Weights of a small GPT-style language model, trained from scratch on English Wikipedia: biases.
MLP neurons of a small language model. Each row is named by its layer, matrix (gate and up: input weights) and neuron, and shows model dimensions 16-271. Each number is 500 + 50 x the weight over its row's rms, rounded and kept within 0 to 999. Numbers have three digits each. A neuron's up and down rows have the sign that makes its largest values positive.
After each neuron's rows, "fires after" lists the tokens most often just before its 100 highest values on Wikipedia text that the model never trained on.

L6.gate908:494510523484492515516505617535439489499501445482511487456461541470458471544482508510490516496457559506564533503509478427477433533450441556521473432417574502564490535404448481506397317473529496590535527451542473499547469520523649476521563525486555497608521487508493547493457537495476485485491523516440479498511496476422458518512526520477388554527506574444446447506564494528503557474394388431491526481524528512522448526443407450453479387453477545480525419397508398467532548523480466514536508514503427382622495584451500447583579489610533482529535474533547413517450409473539427445581468522517616456515559485504399558504578505555483513448433523585456534493501476493519453525603570516512411515553538546448547433463462490499521442468510470511479531584490467441461508550493434
L6.up908:474481542511476489468569511483451514506443497496426556442510476471471417495543472501586429562576501482486536612540499441526477496445507572496488478585553496487505506486500481491408505486538528476576461541557582528404509576583515514536548406504536471545454388479454504487559560549502452499565510425504529547498461487553501452512600519490383450411431516453384546556389472505515540404604491498430456500503420522480604571469540584479306563521577517542530482507580440552500571498470470470465516504561552558528557515532520466554513500574527514466505553455509465468494526534509517546527526447476438557615540463498445549515425381483589484449505519543451475406517504437464493455580483440433518491549436534501469529570464497493568458488539627472473427433495481592601483599499429
fires after: " S", "S", " D", " H", " R", " the"

L17.gate901:512490461619555528518561492586473530520507579547488498467466486555461574495607506493444482568534480494457495453606547460620456446531487419540395492410431498423510453502561447466540417578452561540460443536520525481532551508468514481525577399554494486509482549531469579494464539521513530486431568575475494507541522601559556500425499509477478474523486509521562627489501506540516485512379525512466457548461502491490425418478439403556558409462511485411545476473522456509462519560520460571479474391511500528465465494482556434437510512495509522431549461525448416531361529475554552585504493437458534586531493522426506493580492393571447462607537473566492527522447502506435513520431486425454464518602448521553524540510437482483484529544469554517475562461432730486439405542457540
L17.up901:499455458445526516505508488424601447506438551488516469536562488492388487521609547477395519450427492530443521498487434530474434569453490491400519425458484451476508542457517569536498481490505494491549506543439524511493481497519514535548546433546470507493470594447416459446513524493661494520455548519543415558485493484481446515481519506388536477496477464488585476506525434546448536498470514453445550583541525492522466381479482431493619518519519574437425456543522596449544396512460610512467545530562479564474422597511522479511598521424600481501455566569560494455473455507477430508409539546534462638554482548505530552490408472535465491509417511371414554463428513458523498494470417509529480520530507517512477476435442486542520423460522391496517519511544533385385564533476493
fires after: " ", "–", " ("

L18.gate483:610457470467402455408526547430494575528489434531491525534512552607492469487478506440510478511398542480533514498568500562473451426510481488490454443383553545518499507578491593538467556481538534375539531488445490502431437495462509520506436473501434504586421543469457465525426495525579445542510468496495452498490524529491451609542460555525497529581574507532522462553527442504537397472400448517563476392450503536457567523401468440442510540549555526476528423494437465449608469498438373583506575520464446467498591523453507457523573516437467431464493457462525442470416424534497493335544543592471415524490394442527522404547470589531499457583456424446512584567417479484607562501524502507597482408471495485502549530516462449411473514577492510489499474428527511464415501523495516
L18.up483:491522535558532505465499501459552592464504469526456502544480530438464521522429523576465471526521565493496487538446571477543417532547496486433493461495557484566469574495503549492467475388579505581511553591512424444474473432539450466525550533512434566446510493519454537516578440619501518433517528532556441436586583503498475422482596562513454582469369409527459490477565483423494478501519513504496464497501481529489524472457547541521372545458536522532502403508449541552472504397526513463412489494513514523471486406500570452510476539444562434437532533510571496464453501573479421488568566463408501527489571506506539477567496513545468530447490499506574559514512540498511453517471494577543595416616484496486538555441534513528519534550505500477515420504580410525533495494489508
fires after: " ", "9", " (", "2", " |", "1"

L11.gate913:509450524459464524590506529516476571541597551485567527492596516485510496517562444538512538504483544561469536476476475500375510526460522541517463577357482512508498455472462425494377486517421574494494463539501414432484597534501546477534518475583478484472503449569443556397425568519549393484448465537417507519553403454438519475546482523441502587486474521456480552506524454533490407444418426481512506546500506450531389524317434476496530428321498467516495494567404495474609502449504497443482513449471444505502486422520535573498461496504492556444494466510496378491540473466493525476478448462570451486463478583531451518518490486498541507541474513513483523531457549439560507433538501557571512510474504500507483523434389546539502483492454588439533576487549415468470488616465503
L11.up913:524532562592498440406552428424514497419473554559544432486574585541562494566487559519489506455479470495561438527458444476550531544521537476555535502452487530472531475491565493506514508500515414564528515414457474475432514384498520480458458565484523573504510551543571456477414522495583501459617569495464493554450486453559550536499421637471519503564493590515532612442520532535511461521498530444492546459523448513541446586521577584440627570462383466472544608482489456470559494565490496511505581505583574537476497505583476540448547566468415447579474516584556571411535526429453491572596433501432446447506477533473570496498522451448538475546598499479488500555443434528445455535452568531564502522488555471583552583534429483553478491491532514494553450478534506473560495471577510
fires after: "0", "9", " D", " N"

L16.gate928:491443481527524617638500418493449538424510507500494481435469541494551473530576452394481565483456445550527408515552445445487513426505503439610462420512514493443503525493463474487577508494484509545478636539507467475582515475493525475467560447435473489431487535482508577498397430495531530438473521512528428451416461471554429471420514452458508474496514561529492522456503508563475447587497600563424473459382475542504434518433438491502461511549541488588416449571449498492561467463475422509527508543590565471457471513510531494438474481510480520538460534491500522529554516456527607477506442458596536469457486474542437532527417540518503451451553435482549612476510559483517519543503494440579534469474572510552467499452485369500490502486522462552459453463514505471497499505496523
L16.up928:496478501497570516667537483513484567472420552535488515575445539471409466410523489520440505526546412498515503539512492565486456478484517462509361567541607432555558554485508580520543579540564548434500547522427435469555508458492488496439524466491523438511599527502490474511438507463578508507499566534424522478464608559540457545494489455517463549447556463552480488548511556486450446491530594426410469479445532478496501509448477452573487496454482413597505530439509506514482523504547419473400575552626541545577596579474464490515521513502486520528510500434486474391486513539518557536494357472587569477515450536558470483532514385482533638623508488600630617553507533428486460488446499448532492463450554531537434540467569463473478501495513546547557531577474510453461562532461514
fires after: " ", " |", "3", " /"

L3.gate695:407519571465472511403521535442568493484535506501473565507519410516420560531480500666473506613400452409463472505521542442518582443497588478521511527378563355493406499554491424548520552400544454535436482508438556535474441463477481486463540498548449509508535483397502508510344506545401434477564429505426512476526508476510549443510532556448472549472498461445497483439506426477429512530590481541510470522507484465423519522524559515465567513596437541592533528498603497572507587539548463515476649405595546490513476501546539468518507443471483415576503540449545483447516538465510543476462502442495540483540528519469442471461465534534582544461536513518554552505515610456525444463541425423460479531521554477585550535440577438518522492554499402465418452528483528475530482385527503
L3.up695:461431478493464537534457429466445498482504528543483487483466521514470519506520483465517424435435507434461514517515563507523540456510479520465419494519449465549529456564504564496535513469538542450532408451489475568517448540466575448527509452558438520466495480513532391501573584434509533449537540527449590477486518519533521491495516500532490521478409565567537489473388498478495439519566507592528555460459440439443524554559436494568466604622546485543539452532475482476531543433487561496546521391488521525502497529499507513545543472503573515601576513452576449490514470511539459531626542430460461482508563474452501494380568628550549404558458467514462474431497477529391485505513521458538499499536490443594473577482520551480456445553493503512549537449483423543474528527509477
fires after: "2", "1", "4", "3", "8", "stant"

L18.gate568:502391425465459423523463608556476469564597492459520514553458462487527422484504396515532467447428477493435550484468493498563459488457538553582450520377633495476455417515498569433479566520494527544536539422629425465538553522516422507498422565502434457545532528434474541486515520455532476432480497516526453496503485557500504477529522501482522539443440470431488454469562490499506422453433498523424534509525470430470457497413438459552507505516554452482584553564489458446433469506439457530605430450471443507382530517490462534415546462507548489446506485540490460360531597533511506474487425480573538548606483434492438515518521489509538467540527582491429629547664447440472502478536523419450507517498458490465571487558466471538471470509425445511513438497489486527497403482461564
L18.up568:413494499541412532385630337415450451511442534504430529476523435437595464476439480512545459511520448428485502501480477431508476495504449543499468635462524434655486472522495517536466514567478432404521466491458440464514566413519443379453449477539464428488489555472497533471518544482441434523499423450570568512483566566500538542525523464542529523458571468559530440473476459573457499549483546470490490445557492510450456447431521550444672512435540509561528465508542489496490505553502446519570423474497528577521479516464495515494489480603445493407485519481427512475476621492525563564540514525557549525407505572542467513515465470521583530539515470534451487404480624505507455501475504497422458407485483432483474426461505547552504584618491466530500405496505506413572490436436489
fires after: " ", " (", ","

L10.gate425:450422612447482500463538537514477470448468477494425503530487532469506494458512455503466426497506473471464596501421502541467552488455517437540461386447507567595553500471516576579506540511487590442542616453502539565504534605535412529574429416526491419596452560549533524435473631364444498482474456591466497585480390555538558480456544460459597553524568557552484547532496408535445507460432523616441525534534365524535586495409540575515560495542488420426504488503503485486507509389492413544544556478505403504452514469529404556489528466415498500475477483472495466567511498468533612488597488465523501587484471490447504422507502551444401495567429473569508530478507491521582490610468518512541427494494455504500411581521545536453426495538491489558576534445544547409521494430375443
L10.up425:523511438552404539489455544554480443515382508455470524438512525378498478451548515512517447524481541473581532480455473503522543520499440447473501538489494430493433504497430475593605383537593486424442457552585461393380508536502554502496518527496591595499453507478427499424509539507426446573497545501461435448591555456582491544540510522511504521534563406540364396474588430444513539418434500476468529470624487573467494403465419593433574619463554584497414482584527499515585511587518569463586429518489462489501507493430481460463481545540534447510519544477447539423415486454521529534451470520437438443475531427489535475466512431498452522485560618509453640460414450477578495567432514479460515545562524483425553544549453489512480514464488512528486463479502467473474525557489439
fires after: " ", " sp", " pl"

L6.gate455:490460539580510496471466549504550516532516563529431518557521540404449438538514533518446505521564473586495486437582426481449549526481540462507493483479540522512497459460420395540514510581476473464452461502467444487389498448512432505563505406554481470463507511525454545368512452432519458435516592515571458462470487425412521360457507553373494576465543525517489522487450496478449438569501524534537497403420470492593475569474535478539512519528490459475533587479456478427530391488468537486567581532498463503549481471508550498495502549461461459410533555455478445518429479525496462505498595473540583446525413552549523448487408537427495511534386351446471605536509571530493526423538416568509558464592550530481517510579465459498556544451474574475576407505455551413512515514531453
L6.up455:475472440396497491542512493537554473426646526516509585496494564395655476512541513509501490497688451521638567471564510534420533541594477559464506432471486485506548440471515514477467429551458499513488506498487553491492536506486554434498454479558429582487505505476526578464531546493447413459528523530505501549485482502480445555533499462489516592365589566469473485505432471546488474497444520504562464529462562444559464516467470451425407535491464485498530427526427419444518495426464586517541516566530475487492449517507472491506498491425479488432428502464424519479460485475451503464477471474480487463513424559474554479447475498536357517561510359535449548498423539496516489506525536492468461488488495489487463603452492448529561492425476450468548494545464545516543607560403532
fires after: "9", "0", " pl", "-c"

L17.gate322:515385483534471597509561465535598453469554407533539498461421502547405595582549526498526533504483464519479485431507483477469467480537493421541448483437492533464569426437459389550435466499491588499536540509542531530558458581448595423585455474478560493443562409510486588596462540575422487474545454442538530594546460505467551431458543413432436448434525541471455518523462513484480486515477506554529451536441502512477466400496499540473541541541542564496412497543425527515445516488503479524419480496538481543388548454560509519508457465492530528421509510595453568577535508527505582478455528471513509502451440412457445530453578474415475512577560500479451580542539451511570567540453444476444409477523485516503532646599462547493434441539488457465436576478609479571467522480416440
L17.up322:509530507505446448507496468528479497477455509507495471522380482504489528487430481383496395417546535404519430513526478579481461459487480504546678455580433436504463550370438547509470489512514471391500517494544551545424499616401519499516497525541547518481508446520536520534348541432434531547426536514462471506519505520605433512553480552529430318466499534469470575542451406504547433502568445568518522519454526398405497486478479499563519445558489542422437469525519436522442512465460547569504475553446495435425436489473494506472510579508422457521401559427404486515587545504490510462488387515522405509504476472446507494462512403561524458573479440510523479456481482567527532428494564487484480464473465477442518503477545538489449526555448532528529478495457584501551433461518466
fires after: "1", " ", "2", "v"

L17.gate1000:560483517519515474517519563479464623510479450515508544653509451544571526526607527451469449429474505528448524450494579470536507481619495545639400518458484471421440457439454525488518481550468504511497434575489524488499469580459590511507499435532549491543488460500398434404485526544471470540440465420490451551431441545449512488453501514510444514490463502526615530566523469455471477513448502553575391595504553490469464483472455458567504566444509390486532431473470516526562487540499483624476475530451383392434485484420476490464611540408515500443510545507494528501508487441492505493532529554472501557458538548540472417428553546482549511495398579534536594415447460468590508567493545538500432423509471441503528483494562496487451343527505572485502525459417506507503460520505475
L17.up1000:520607524599530513485468493532520477417447491506440511505527562469505588596467487570263554536540431524566485456606514485455498543521450439525502471547456511422525643508554510422580503580507501522506530519394533463465525444511521571490523454484494456521484550509469528501439470499493565529459512501487501491592460491414511540468436574424582430504495498537591563483526453580554432542420490541550480546553407424527484570461452502432535544497529490497491521320581510451450546470580555432483563514462449497570548501484577420476586477461499409519451445511582498550554471465466470550469545603463447440492502505495533563499473446467479489537458535533429496526458459492548490493403489525554500474564450528553585391500580524505533621487488562521584455494467554411386547460542586
fires after: " ", "2", "-", "born", " in", " ("

L16.gate307:530324503457475496496490605551489564473528528505535550493430563519513500537347575512443564586486500526496432544410531586462525498568467557482615488516492496501604592649491503432572475499522471532511539519470502448456527398472501486494525568501498584542536492585495445476439611500504553490483514502482427555488607456534500511490603472512466431463539419427482430424464491507472482529509530477505504475434574510504538530433511534498521483526463475538525462540395486517514562473479501468459515448571558472532424446481468518522384483456491555450477468529501469593498435436480557541482470540379504466476579415481552419462465509506470398475563482389549419431490562591479510492478580542540435458501533528463502478509530473565458496525556519500571543470467525561520577442445500
L16.up307:444499526509466516533535493535494505557554467496552505472537489453513451513544470514468491535426517438533437587455513601519528556471515492453481510472472582471582519566500550540576380472518518551532614542565502404602467498469519555459557445439534486538557390484437444538467514535518441508450553560512499536521479395549472457422545478464522426482398464554569491504464470525532493476510473491526429568532579567495386486489518479621517475530438481453501501592529556502507464417456396544439505520504448528471462433528557502535503542489474546447514446467533509467460338598478465523544502456448494554537506492540535467510456530498503526515480402476570458441482576532390472458480536491448573458459529423502496473516605509469427517503464434526533491542500590516427509499554463
fires after: "1", "0", "2", "k"

L2.gate19:473512447544507572543507493452541497537494485502535478437525523481633547549479477509513450514592505519560484495518513454544537570435447569459456483440410468454524452514446456516410511545470467428534536530465408309478451545598493421487501467521443543472527510556448492459536529464490539539511538577537432467442546447570532523505524451599580548488472538430546486528517463471534468473476523504567568528518438490523493438475533514522489533501521517551515552572474509613470490489570515591525624563464567554513471515469503537419571505511465501549442468503473444401544469457514426432507589579477502454450520458517498430500607515510515501492520439474466501401432572531591424539563505546481514520521522452480545475578532522591540448439560606405528482393578537597501392489417441
L2.up19:384428458523507491509456475446571448475539449466469476429517549481549409435624505457455517411475437507409487532558471486435519519533470517431499468448465525504519544535501571555346533450503500475433478402563418501503594551529478501580521500530525520347533447563486436470448481525500524467521468525512422489506514571556443365474535461496476478535549562500558520510404479499430480500598484558556545518508470490500580563468433519532398609472525536537541495557554516443518612537496502533527557478498550506519511464427427484459515435529479414502467531509462512455492413612490520443583614498517456471416560512498553500367573518480417522668484486522544481423454467508474385405499475581424508554507440495551594488433523556518453497449477532508569619511596445564478448534482515
fires after: " United", "United"

L11.gate976:540560481432485505536453531557549506538490367548569527527497452568486552485595469458509428360462529494399570394516523474538491550537514373530556485512464540422534482513568498482454553488458402558476418518529479629541500558502543517555484448462435516468486517435520525468451437520456502553430495438534448548459445627542554538445538496484483470473488538598575523525553495506469473536442549516415496414458474553504511487526425515628433500534449437550487461532532484542585461526508490556522544574423467447486512450509547479476489526521578515419532501547462448524499442514542500467414524484445525513479480499409463400511550493520544590501512424497514543444484564589478464538503530517519503453501523551444529498470537457442486486523494445483489452407547476560507519510385437
L11.up976:512457552433519484537498499455582479555420441541490405513434553546434519485469530458584519497563473568517513406564573545602571472508516524528545489438493404523447469442510532495454428527472518518537475422497419639431506425573462461512433451514465454470527525502551481482542551494463453500445504615454440482497552484453545415449511516424499441532529450604585423548480521551443579495487576503523469405481526478495506514462520470445478432541534538546570553480508531425471592598423449496473469516496553484477500604459547533506551451513549552532496473507470557514560463569470441489562470545426535528551397493555478524450512499487492634547502495568596397534507622556513508614455459605495535631532412468486463470516506561547455552442487434582591544503558471434579456594544471
fires after: " ", ")", "-", "–", " |"

L3.gate381:519505585500591487491520510428469523551420543442486567420374581469507486509606495468501444548510489448520435569549527553443511456431501453462436480446404487462556545397421542494438596516522468517536624431449442392508469528539511463564514575468489537482483447572540555443494571498510523520466555507421474540537488359521541409554453565503504512570510459487575453495515507592504474605469547483396538561528461479432434539416604467526534420504588443509540506409531441497441505497458427469559512498481459534461490455465546480490442449457446454604536512392490500505493510537547458368605567521544522569485474522551454478482485530458544504499454568541546519506448528510463536609506540405436474520475509460446492456495518605532598472479436496519470511559472478429547481519474503
L3.up381:454546566555511460426577599442542566582423446476480510489507510511478620425452565457475464547513515509579486528426520485501533452510504531461591443465502561518475537449534485527341391536502542549465550425342508377453449536577576529534508536463463528521583588430390530453413530422421465547505432497449446446497454547475562537556457500388501505496464517495478543444543494574461519577506447472519477484474449509506435494438500573457537539507493561472501516502474585510525449473526472487513514495583523416518488500617528506411523488583521415488443437470537503586492449471458498509501527540515551498465503509553463473500535530461502507469500542594482456473494423526426509523522506499456500472521548503412525430486478410530473431466501486539601594494467452516538590578520417
fires after: " L", " N", "L", "-L", " |", " H"

L18.gate691:507542625550544438537433551482530439567521461451424445504514507523512555535526477518436339563486591581584487562561416443473505485505549486523538431447547390432483588473494563488446617557478538405512447455485549566398466431417489460501512504515502490482471520422559470500513495443486505534551460524438379544484475512427524477505467463505496536519567584465444490535543461460463525454500468441471447555462410501456557531474545397466476488572489518480561534513502562347531452461431520546623517516451477522532443561433528518524421521480494499593563482425474507553420472506541430484437417434529482483398368543436483499547560494542568500575565479497481533501494505544560467522461451551587499516477480420511573422454499531486472514464475493541350359482565508468491444522569587
L18.up691:473587513425473517510461472565457518530432521518518500489611400583500436483588597525473488627497473532535537541446427529523523492508497550467440545449517528514465571414540446400487574450554441364501590513504541466474485429523519435446491441478501505521434567420461438473461505552513499523532519515479522563447546563509504509507651476499546429514514473512528410419506493482418548542482501430589504486515575530491404558497504521444477486530521556517448416477523478486462476508489501520503460469494429566478409536411483578440563480524508502547480516433519526516492484552375518533522434482493461535461443473475508505530487552517548465501443495557562524479573567478557572503576501579426506378448465511532585542550494515441475489549501457502535488471469482560525529533393496
fires after: " ", "0", "9", "7", "6", "4"

L3.gate734:538545515428522438513486446531513441490560427525530464479491479474581510483384513462464406578463498530501528536570613437516516473529506511498509528498477474529499552468500427507615586460564557540472576555570485462492550486451439514494566564493506390533461505593509479521560532440552403432402521424483494479522575474498500410460342487467522511487548446536465487472478554568546439546506504429494622433471535530593498495554600473464359497498514442564480364547434472488476596392515464453528498564517520501533517533571505523523466563451529432415469512546449505465525498492453441472572494495580430539471490507525401554478493496468506531474491498403467532489487520490513411617460445487492513535513417575561489519570522491400515475536515478482473461483484458438464431473445545
L3.up734:412476463584503551536522499542413444515549487492511514482381509498517450492500474475501473550533496528523445565564475531491510536496462566481575478441495506501413433459412450499520554444601660473515469460500508419481557500544539564484537448479464435532455444531531498470439528442509464436501553557539520479535478591390497565516426486475492506498579477467554453543458563498530487560418502480577585560447428525568524578511558512511475495452461552472473468459555496509581457550486519482572423486573482523461479466502530610453565576406505528469415504507458451512382480535484590486459574578471474538543468509485479551338396539491468510472436420473433504506494585451508516577535507598418511444444524461598420491516497472415545499506453415467572468497514413468536478532407535
fires after: "8", " g", " Q", "9", "ig", " Sm"

L3.gate474:437513570440558576481505449512524540557545509554536476423514534445590529520497489546630401517533488473566471499495484519523523420462469545506652446421529506419418442541447548505534480495553631484575558519547472438465552514534566498501487545365438656474404442483467509491497464332458418533541443435439420487522597688509504551500470483480407473433551530565454565440516452517459402468446482517490538403504562450494548538465565435540559535461444542407534478493507513467461592435543465477511504470497570434474517546555508528540465532509518556471509491428541446506445456425509466419506476488513551478473495466538525538385494479464489511514482470495494467486400551503397536471449510498495517448517471490428466599479499518476553475502465501572575509578500520505557522506517501
L3.up474:536431483505519448530506389511558458530426526487555537473448605430516498512506609460469545488498532541545453612521575562531544471452492446451506527494403461469484529453472444438549569496550554478520460492616468547572563486445546468474484442481512585451538456479599426477494466478573499439482549468448471451487472497576470483630463569521512569487479438514541520507486562555489473539527538511494492506480489454512525521534557436565452406578437518522613567462372419415525483506545580485493380490461499478491439405504572489471492554539446454458529521515440483437458606576387502458531438538538516406456395502475489539519447494469516468435428479555509474541514567434504425540539613550428478499533475509473470528464525463477540535481498484446545541531472521466514518537468495
fires after: "8", "9", "7", "6"

L17.gate969:513558485414507555470524523534517499557504572565420500445514521519541512544460505421486368570369446497540504552530480414489524509553517513422429537471627494526429502446522526545522510538517462575459517510445551536535478445494505435550445523463493562457554550512404572458551532483514474537541629491569539449533562490422521569443516496568386490482551560492501448469548377560506464488487564558455562520541500530480481542557557499442469528511498565435515459471476491411449464467495441500492509470410476546509429498510512504464582504446541466438405535464538546514491624531557530467449499506438430505473544491524434430346500526520530559484436553452576504539572453426482512473508433626405447564515447468514480516529440589543531418494519481546443468505493521522489488522487524
L17.up969:501518561502393518475494517577533572493485558545535433467526403463586550477446543504375481544502496472549506515536544426494468385532455493504555458466508463591459424512520527531496516521447447437524588506583401480507521471509424468517399483544562509514513437576548511541414602536568499465504496533562489491476493415420486511492488469446474515552461542471475524504443429561402496525530571487471542506492530578514473459406531544477530459525502505442485526432451561424419502552523462516479579467441468527525481527553493538447603469542476508480489561543553521447504472523478597478481485505634488555518518579442507428527459401531433527524548579531521477501441419461512381496546625512462454454499513463557493547493442501563529449566471518496613425418489554575471537525440512
fires after: "0", ";", " |", "2", "3", "1"

L3.gate993:405409487512483514469448531533478524478465637398467481411510477490429479486589503540442546560512597451426533454518539434434539484445591544516460451560469463538492490459509552503460525411490527569469552478518534465524471435454512476511554506457415508463475463493478467487419472447528433467437455452563446456462486566522514427532504496435604520494557415511613506392541510511423493507499524580424426509494514517492496468386541586534544511501539562482534452565460425459535499502464580558469468455492489505400508493447487505592465477548471537468622418461505477477400506509559516483569530504542564467521507442525541506412601457455513435449487461476431525469539580498534499473457540383500545480466502460460504457466593527514575490466504545506522486457496503585493491537491459
L3.up993:400570489443523517461455594498448548550488493474398533373566481507496417533450565483510515544579579454560527497380465584445479443435463564458493616457467533543430582514490517452454567506499585487537450444362485522546627478494569505492559480560473432581492529504516453471455563508490408489526488592515512524541457511480469562471543388508634425544472538562560413460468428452490435452492504542572453429535548506451588573425432423593506578534560612499487490489468560418535460474508522534477428511611492488503588513556584522511498538608478528506499534519513513526621558495479521486462538446421501529521506437509513500449445530495499508451508507454530397592514561472406490544426517450472553406526563520476600488487633421478465462523522472549459553463516479437502516536491491
fires after: "3", "4", "5", "9", "0", "6"

L16.gate262:520435491549517598511530559521524419619590500481554480523493526619451482505507497438526409496522461523592554500511552509500466602540514557516553521571527487486474536588467592515538431522540485471524447545481474446473554450443474553440542560445523583477526463587409525409451563466538512497524514491556479460533496456552520635459387547514436546444417443471532527475455465461444519551571545542507521562537476517473403536439519477516598438449525360419470516504489507513504513563563448522519473547485487482451369463543485551513496453341485528468554482474445528517454441465519462525451438474485472448441568404544570447595485417468511528515497577564526465502505510508606537472538404557430442526471417459544492515459360490544543529499562397424417484464397554481479582458548394
L16.up262:382520471580455569544469561535547471616574446536567579522535493486492478444471557501583518519439474507560499587522516568389565561467470470524574460424553506486485496697529424431402388507555485530468556594516416352509442550463559547477432541528491448521539459509510481586415587470458505597450489423513488584530474547554399541529528542440398484502474443453490402512541459498515460491495502520541519489431519479512365531458481537551549511518539460435486492504488558552508531485532484415588531529502432515557521488580480496476497483441479539532454493460491490559529432521549442492513452445573434555498572564509490530644457484532449513466465447495572475481523553511652457528508486458425495533493513495557443481478433527461474530527444446491512517516473616518483455546561501
fires after: "1", "0", " M", " B", ",", " s"

L11.gate922:608495542478526447489551494581377550479530452595532485455566452481531503537607625567426508542577481530541455502439474455514498512485533482586501461423450488532505551557510450487443492461539462522512480517545554429488460479491483467589522449487433510544501429539471490438578461465605458509517572451496537537479503477469473487498438542410564465503536423596478366539365424546477525515449500384564488500467433505524490610584546508589469461541498466509416499463513475494534592503436459472514529484551452453566530504494490399544490442533542564563527540456469429540488421550495498489434514390489466499441548458530540481471497428470430427506480530377461485446550448462545451537481365469564488500516523505523578542483481476466520541490535518493513518520438532407431471568574488
L11.up922:576601498524517478493531505402473473400490561463493609599531601482541446577562445539491469472563494558542422479511481501469459440508520479534594531488520413459467561513431661472515490482501508522474508442587516504591557507469409508435474432435529495501442447524517464539518536548565519468493509503443416530517535503419507487498510405476409471537516431491600475452501599537475490465480546542537518508481532595564460398510569513497475489477579473497574480437496523479459464524526519471549502530466484482552571548601502575402562471430482528399513456502477550462469413519444555431458370480475459513541492464518592500490611525520445595586469515492477454458551435447466434480575535436456551455510521517557549508511490491520449470463530482458544558509558505418403479462482478
fires after: "0", " Q", "2", "9", "Q"

L18.gate975:551393502429485513480557510538558546552563447433622475500517472484534451512513372500495482464429546550429530600529544492468480509463477458568478417479438509463503530414496515498451538535523558583453494533523511562479488539524528424505390485502532576490553528549465495520454428498575425516499485492489527496480423587480496571470507599542477498453620462459558533501520473526493461485447561517544458491422537513543466395489497428489432500533501504480565376531506494453528528393535441507488464453465472530488545536614499462528410487492467558478473585464535558557439451454547428527506557405491517536510490460574497525559417537492547520485470435485461569434500530529526512496536574454512395515562494473506480560458568485484529516465479477443542470485486430543582476517474393
L18.up975:556468647534485448476479463481510555532450494495553507433595529457548422480410495445468471509489509586529505598416506505452482469500425441468513485466536524447413540460460466498471553388518451439516365533563457525542458482511530451469498475467490514460530583564527404473438531510449491530513470508539447379454433454437497499553475517501643513494478477550599545504421489522531606499515450431517564574409454588493364490560543438571412518527408558556533447521525489454564437484409481543513454559491476519463543424460570448512470563537504512480533456436433478526454564418429451407537482593482477464510510435521559491493451505613591507551524459483449430548512521524580639437541490549554543440548527529398471469575482363541569510464458470500502539474554482496566497441480438
fires after: "1", "9", " ", "8"

L3.gate491:459404526551432452495540576562476446562457441443505489460467599508530366454481474461506501452576527471505562555529486543504455435470540502552429460515539483488583504422406434434517463512565517612506501440519497473547605580453632541399425561522502516576573537538493439575542475434541458531453553547490438511509435525524533508423460502478392534527440606491473501561489542544428504480455487432401501487449449517583470497467468393510560377543429418449506455459507535498560477542449478549545473499473607466552479492490489450577513501486570468509466460512418459511479473568583494478481519480513563492419508504622428581499499492552480486475514523506478555546522531547439504487519495585539426486443526520446413411515470529611539432520408475587480527408496512466532508507539529
L3.up491:493504529482452516458593543468479481509464469412529471509530546454523548540559553528574541494399443470537468441483441458453466484546478605499526419400477461514543533548496508429429453510513528593486503467513499475467462494542477515491524542469422543565429504498475498545527415451583418601478477600410341420502461460488481451502501503492352431637406536457557468525515454459472585474437552490492451418442469465542460569526509421526507419493466477461478460495517500566571523532586523504485551482526474477550412496443413430503495547515581519561469513456454450561398426586478474510514439464510580409467534516472439480446511427479485553446519475495577449578458560482464460419517504523579468493549473501456533396495409454443482477517448556476482554542533561453527551509497456
fires after: " L", " R", "R", "L", " S", " l"

L18.gate531:538540459508407468462620483514507480444499496449487501428491398469503542536477491440458446427571474444466443441481407623543471621470486557441456547432490463451577490412527660546520444465516524459476462501471411515572492518544555466590474412497560453543476497464517514466430475523448436437560630496465508492438529438528466459522469509509485580513428454424438506491502470510465530471565557486413482537528475504567446565530541538542538501578469445549594535551514480548511517549477540551481465481476454558537552512557447562379532632384469470462505554568452490519504451474441555532548516519434465555452620415476551530448487447521505488459434538530582550482491610500523558513501554394497543519487507410521475504526490528471506512511494497545476503480494552470428479465517573
L18.up531:557428512488543565542591510480463508473496451466470469524527484557597542566503510459510496503490500503509513532502412443501552547589483433507522412502476433411477492489476478559568437439513565431513500507500452497444448509427518420463512516449506542509504481566580528492494473464470565528500579561507551517494475503515418464447515496383520460525450478489472422472512494347523528418550431485429518490475441468516509609527507571498597531503581515486431551666486403590509479436479502476634476568557470479488551457473458477472452504422448540607597593563554544477449502487525527513426436562461395426487510481532473509502506645524441544520489559476533565393531552463510494460468478468544564506519486506427503552572541535451543509472506455470598523483440523445571494498540522
fires after: " ", "0", "–", "9", "-"